Part of a small language model's weights.
Training: a variant of Adam for these matrices, 4026 steps.
MLP neurons of a small language model. Each row is named by its layer, matrix (up: input weights) and neuron, and shows model dimensions 64-159. Each number is 128 + 32 x the weight over its row's rms, rounded and kept within 0 to 255.
Before each neuron's rows, "fires on" lists the tokens most often at its 100 highest values on Wikipedia text that the model never trained on.

fires on: " (", "\n\n", ")", ")\n\n"
L8.up515 [133 164 188 135 133 151 191 149 171 167 127 145 123 117  62 125  93  37 138 138 180 116 143 122 149 124 128 193 114 120 134 167 117  91 120 129 156 159 132 129 119  91 100 153 133 186 152 105 111 163 174 123 139 101  89 113 111 104 132 163 107 181 158 154 120  90 163  96  90  89 157  64 165 121 107 109 128 157 118  89 147 107 131 114  95 178 128 132 160  83  85 129 146 108 104 143]

fires on: " but", "ve", "(s"
L3.up191 [111 181 130 163 115 108  96 136 135 112 195 115 141 133 125  74 237 200 119 126 140 141  94 111 157  95  48 116 125  98 160 132 164 204 110 119 132 173 158  59 133 143 169 161 116 100 142 174 154 114 143 103 136 137 138  62 128 155 109 118 117 130 137 119 109 113 121 111 145 108 133 126  31 119 128 122 155 152 102 153 157  92 161 130  97 152 101 150 129 130 193 125 146  94 135 166]

fires on: " up", "ted", "own", "ising", " Cam", " acqu"
L3.up4 [120 127 138 130 121 138 144 134 161 149 117 110 130 118 123 131 236 121 128 125 111 106 143 182 115 255  78 123 150  90 132 140 155 178 119 132 137 103  98 138 149 115 163 138 124 192 142  84  88  96 135  99 133 157 126 130 119 153 144 154 127 149 115 132 120 130 121 135 142 111 108 112 199 161 150 114 106 128 143 123 137 142 129 121  75 196 126 120  77 116 138 128 120 103 104 118]

fires on: "ad", " of", "am", "as", " and", "al"
L7.up684 [178 109 159 129 114  78 124 206 147 133 138 131 114  63 145 179 179 121 106 119 118 119 153 135 106 134 135 178  91  96 179 106  94  86 100 102 149 131 110  99 118  53  76 147 148 100 149 108 120 126 119  97 148 131 156 138 144 100 123 102 108 136 128 114 109 100 149  90  67 144 203  56 179 103 140 154 180  92 124  60  79  98 139 109 120 120  65 103 119 107 153 180 132 120 156 132]

fires on: " all", " adv", ":", " sk", " ra", "gh"
L3.up365 [130 158 141 151 115 109 135 138 142 139 149 121 121 123 151  78  74 115 120 131 144 125  85 100 150 240 101 138 170 122 125 134 131 174 100 120 124 108  56  49 125 127 157 118 135 204 118 150 148 151  94 108 126  93 117  79 118 155 108 125 129 148 134 122 117 119 117 145  77 119  85  97 107 117 109 115 122 146  97  79 158 101  51 114 159 100  80 124 162 127 213 144  99 125 190 147]

fires on: " at", "am", " of", " from", "om", "ee"
L7.up360 [162 154 161 186 110  69 150 157 109 117  89 134  98 129 165 159 123 100 117 148 137 101 143 134  69 133 184 122 134 153 151 134 162 136  79 106 126 204  73 133 120 112 151 118 121 138 122  84  98 154 164 117 142 154 121 125 133  69 150  69  62  98 126  83 114 148 152  68  85 140 124  99 123  86 104 157 129  96  78  73  89  91  96 156 103 165 108  88 110 102 130 136 156 152 119  69]

fires on: " place", " I", " FI", "minist", "oci", "ight"
L2.up608 [157 144 163 146  99 187 110 163 159 161 133 146  96 141  69 150 104 100 122 161 122 152 137 163  98 247 161 185 133 165 101  94 166  77  92  73 182  92 156 134 113 166 154  83 176 163 172 108 112 173 172  90 124 116 164 138 153 158 145 165  70 109 105 175 118 151 118  89 110 172 126  98 137 142 110 119 141 175 139 127  92 142 120 102 152 145 126  86 162 112 103 134 136 164 110 126]

fires on: ",", " and", " I", ":", ";", " so"
L8.up201 [112 191 178 137 147 145 127 123 157  54 172 135 132  94 105  67  73  74 106 170 146 108 145 181 105 117  97 157 139 139 127 164 127 102 145 133 147 155 124 171 132 143  47 107 198 134 143 167 131 153 184 117 115 110 154  90  88  98  99 145 137 141 136 157 116 124 119  70 100 155 129  79 173  62 118 113  85 143  73 146 102 117 101 182 135 185 113  89 122 126  95 133 153  70 163 162]

fires on: "19", ")", ",", "20", "\n\n", ")\n\n"
L7.up148 [100 185 169 188 109 143 117 149 174 136  93 126  66 141  91 115 101  77 113 105 146 136 151 188 106 128 146 154  92 116 108 164 104  44 129  84 174  85 116 143 134 126 107 128 169 134 165 102 134 153 211  95 159 114 107 162 129 127 136 183  90 164 143 153  98 111 116  98  64 138 118 106 130 164  89 132 126 165  76  68 147 175 137  94 140 201  84 148 133  69 118 151 132  88 132  78]

fires on: "ass", "ially", "ally", "vel", "aying"
L4.up742 [133 120 135 167 101  72 106 204 158 111 119 139 127 103 170 128 113 144 120 145 141 136 129 149 179 103 118 157 142 114 132 149 182 141 129 172 125  85 122 156  96 148 121 122  81 147 152 130 133 121 139 125 142 181 142 116 126 102 104 133  98  83 142  67 153  80 122 125 125 108  98 109 124 157 110 134  60 128 127 147 145  77 131 107 186  30 144 134 133 136 148 234 140 127 164 119]

fires on: " time", "ane", " recorded", " term", " full"
L4.up286 [127 124 111 132 113  80 129 150 128  83 158 121 107 132 188 145  86 148 196 163 120 112 134 121 145 121 123 151 128 117 116 121 163 128 108  93 153 146 136 174 129 129 148 102 131 143 143 122 112 197 123 128 139  29 140 128 121 129 173 119  98 102 181 104 123 134 119 126 113 158  86 115 144 133  48 126 125 138  67  95 103 175  99 104 183 104 140 128 137 154 167 166 133 158 167 175]

fires on: ",", " (", "\",", ";", ")"
L9.up197 [111 174 157 168 130 112 145 144 133 108 100 169 119 151 115 118 119 106 116 137 116 100 101 125 112 116  87 130 125  87 111 125  73  93  95 146 116 125  80 150 109 105 111 114 153 135 127 110 105 141 184 121 144 160  25 118 125 121 121 145 117 175 105 147  93  76 125 108  73 140 139  46 147  98 110 154  90 158  48 112 146 105 144 132 106 149 129 110 122 100 119 150 166 105 136 118]

fires on: "."
L9.up177 [130  96 159 171 101 159  98 173 152  94 133 142  92 144 106  70 191 137 131 118 114 135 134  50  98 117 131 135 143 110 123 144 102 156  99  80 169 173  94 182 130 125 125 139 144 117 181  92 103 124 127  76 142  92 133 118 144 153 145 183 100  89 101 112  66 144 125  60 142 115 147  81 108 191 136 119 189 113 125 134 123 173 152 151 192 130  84 118 168 121 150 170  88 127 119 133]

fires on: "l", "n", " rel", "all", "g", "on"
L9.up209 [121 103 151 121 120 125  77 180 164 117 114  56 128 122 120 150 156   5 110 154 146 135 108 151 168 137 144 191 118 115 153 145 188 102  98 148 122 147 111 108 153  73 109 152 133 118 171 173  87 146 120 118 151 116  77 159 113 106 124 126  78 109  91 132 107  60 148 119 163 147 132 117 185 113  92 118 142 158  97  63 125  86 108  97 108 145  82 102  93 166 136 170  78 133 125 114]

fires on: "i", "l", "n", "ic", "om"
L7.up426 [107 148 197 147  95 133 101 137 171  70 138 147  75 113 135 128 160 104 119 162 125  86 132 124 160 142 175 138  98  84  97 181 117 132 119 120 144 163  75 161 143 142 120 173 134 158 200 147 132 101  90  97 164 119  87 147 192 166 127 155  91  87 138  91  62  92 147  86 167 153 154  80 144 178 131  92 103 144 104 122 140  91  97 140 120 141  59  43  80 146 104 145 119 122 100 175]

fires on: "===", "==", ".\n\n", "====", " |\n\n"
L2.up180 [ 76 101 134 121  98 122 121 173 142 112 216 177 109 128  99  94 143  84 115 156 165  95 177 175  85 114  87 123 135 125 127 108 132 146 121 188 126 109  98 118 104 143 149 114 153 164 159 115  98 178 166 139  67  93 159 147 147  84 135 169 147 131 144 119  97  99  90 123 113 174 124 117 116 146 103 133 177 126 168  86 133 136 156 129 184 122  84 142 219 123 180 145  98 159 115 150]

fires on: " would", " no", " any", "eign", "]"
L4.up179 [ 98 151 115 168 100 135 102 177 153 156 165 136 134 129 169 155 178 121 159 160 124 128 124 138  93 148 158  93 100 143 127 135 118 136  30  94 135 163 172 133 117 100 110  96 155 119 173 207  41 155 102 182 168 129 155 133 178 145 100  94  73  94 141  74 134  94 146  78 111 155  97  70 140 126 146 102 100 154  66 151 169 106  84 159  20 137 150 131 106 125  94 120 112 128 121 150]

fires on: "ud", "ings"
L3.up283 [110 110 151 145 117 147  80 136 138 187  25 133 121 130 126 121  84  23 123 120 139 116 160  79 114  83  97  98 124 173 137 109 190   0 136 132 117 132 140 145 127 134  88 115 117 108  37  87 100 134 109 135 122 141 127 134 134 132 172 120 108 143 129 123 127 125 126 108 117 154 117 127 195 123  99 130 130 112 133 145 112 142 132 107 139 140 115  92 117 109 147 177 111 136 122 132]

fires on: " pre", " adv", " head", " Del", " ch", " sk"
L3.up113 [127 211 136 158 109 115  97 133 144 132  50 129 137 126 136 128 144 147 138 123 144 134  62 100 159 226 163 114 171 126 163 134 173 201 114 123 133 132  96  86 135 129 158 129 126 214 101 150 165 197 133 112 143 114 114  15  94 157 117 154 118 149 133 138 111 123 123 124 115 116 152 104  92  83  85 124 151 142  97 113 131 159  76  89 126 159 105 146 123 120 168 122 125 121 185 147]

fires on: " Gu", " Votes", " age", "′", " career", " votes"
L2.up479 [ 72 122 197 153 116 121  84 112 194 129 156 128  73 172 108  96 134 121 147 164 131 104 110 173 117 133 121  88 125  89 151 152 165  61  97 171 194 148 126 129 121 156 113 122 160 108 116 121  95 182 136 154 109  98 126 143 121 127  98 140 121 152 217 129 119 108  86 106 111 110  81 151 130  87  93  92 159 148 107 108 158 109  78  71 183 188 139 110 164 107 127 154 132  98  65 183]

fires on: "ially", " term", "ane", "aying", " Phil", "ece"
L4.up249 [134 136 124 138 117  90  89 203 174 115 133 125 120 118 173 149 101 156 168 144 122 255 139 122 193  95 132 172 125 128 128 134 222 164  98  77 147 128 118 164 137 131 175 118  86 162 158 115 121 140 103 112 161 116 143 128 121 106 143 133  91  90 178  88 116 143 134 124 109 121  61 106 122 136 112 118  94 132 113  99 164 158 124 102 139  75 147 150 123 158 161 184 114 123 176 209]

fires on: ".", ".\n", "?", ")."
L9.up254 [148 117 160 110 136 201  97 176 196  93 117 124 105 143 159 133 161 108  96 165 117 113 140  66 120 132 124 130 134 136 158  84 143 145  94  65  98 137  78 119 132 139 149 139  81  86 152  88  63 169 114  92 161 103 210 178 197 149 145 166 131 101 143 101 108 159 112 176 127 157 152 121 134 170 145 119 141 122 159 114  94 133 135 117 194 129 114 114 156  82  97 124  41 125 164 145]

fires on: ".", "ell", "m", "re", "t", "us"
L9.up314 [131 155 161 120 110 129 146 130 156  80 132 155 114 170 141 121 152 147 138 150 123 148 162  85  95 132 117 136 114  90 143 134 142 110  98 100 125 180 103 130 141 140 115 144 135 171 177 106 107 148 142 117 123  73 144 146 172 158  89 149  79 158 131  59  68 140 114  76 102 127 111 104 111 210 150 104  87 131 109 148 150 134 184 121 157 134 146  85 228 151 134 129 117 158 156 106]

fires on: " rem", " book", "eth", " title", "lection", " comm"
L2.up178 [125 166 124 162  62 177 106 127 154  85  86 145 125 153 117 146 176 133 109 172 135  50 140 180 115 103 149 173 165  94  99  92 148 158 127 178 158 146 139 194 171 175 134 144 110 153 144  78 128 159 174 117 158 100 108 169 104 123  89 166 117 128 154 154 133  91 155  95 106  72 120 150  96 167 140  40 142 167 131 136 153  87 122 124  68 163 145 147 120  82 141 117 120 113 143 146]

fires on: "ud", "ps", " points", "iving", " turn"
L3.up740 [107 103 120  97 135 138  77 128  81 143 108 124 119 133 129  94 115 104 147 125 134 121 202  99 120 129 185 120 150  93 122 114 175  36 122 105 156 120 126  95 112 128 122 125 111 135   0 126 132 128  84 113 119 104 108 102 139 142 111  95 118 162 136 107 123 111 121 129 107 142 157 116 146 165 143 114 154 130 144  91 159  99 111 149   6 194 141 136 131 123 132 149  92 117 122 148]

fires on: "),", "\",", ";", "',", " —"
L2.up164 [ 91 182 183 139 129 132 151 142 149 118 159 111 137  67 130  57  85 137 121 146 137  72 129 126 181 120  99  75 121 179 146 146 136  73 104 162 182 136  91 150 120 134 107 127 180 142 116 130 141 130 213 116 145 106 121 143 157  53 110 147 113 155 150 161 113  86 136 110  75 211 142  90 137  69 122  87  78 149  84 122 184 118 100 143 147 135 122 108 165  88  90 144  99 101 145 141]

fires on: " but", " such", " much", "ve"
L3.up520 [119 136  96 147 117  99 143 143 138 125 175 108 125 108 138 127 171 178 122 115 114 111 124 129 143  59   0 111 138  79 137 144 123 184 119 133 131  74 115  62 126 127 187 160 122 198 158 104 119  74 114  97 160 168 136  70 112 124  75 132 124 102 134 143 110 113 145 121 134 100  99 115  91 152 126 106 147 122 114 108 153 133 148 155 101  90 100 117  95 134 107 121 133 108 116 170]

fires on: " long", "iss", " further", "inese", "ourn", "ud"
L3.up49 [104  97 154 144 120 103  71 144 125 187  36 138 122 121 136  78  85  90 138 122 132 117 124 126 127 113  49 132 178 110 115 127  72  86 149 138 125  89 106 111 126 103  90 112 105 139  76 148 124 120 134 140 121 119 128  56 118 135 154 136 109 143 146 119 157 113  96 143 134 144 148  87 131 155 131 129  96 128 113 126 122 128 128  87  49  52 116 104 121 122 224 154 115 143 172 100]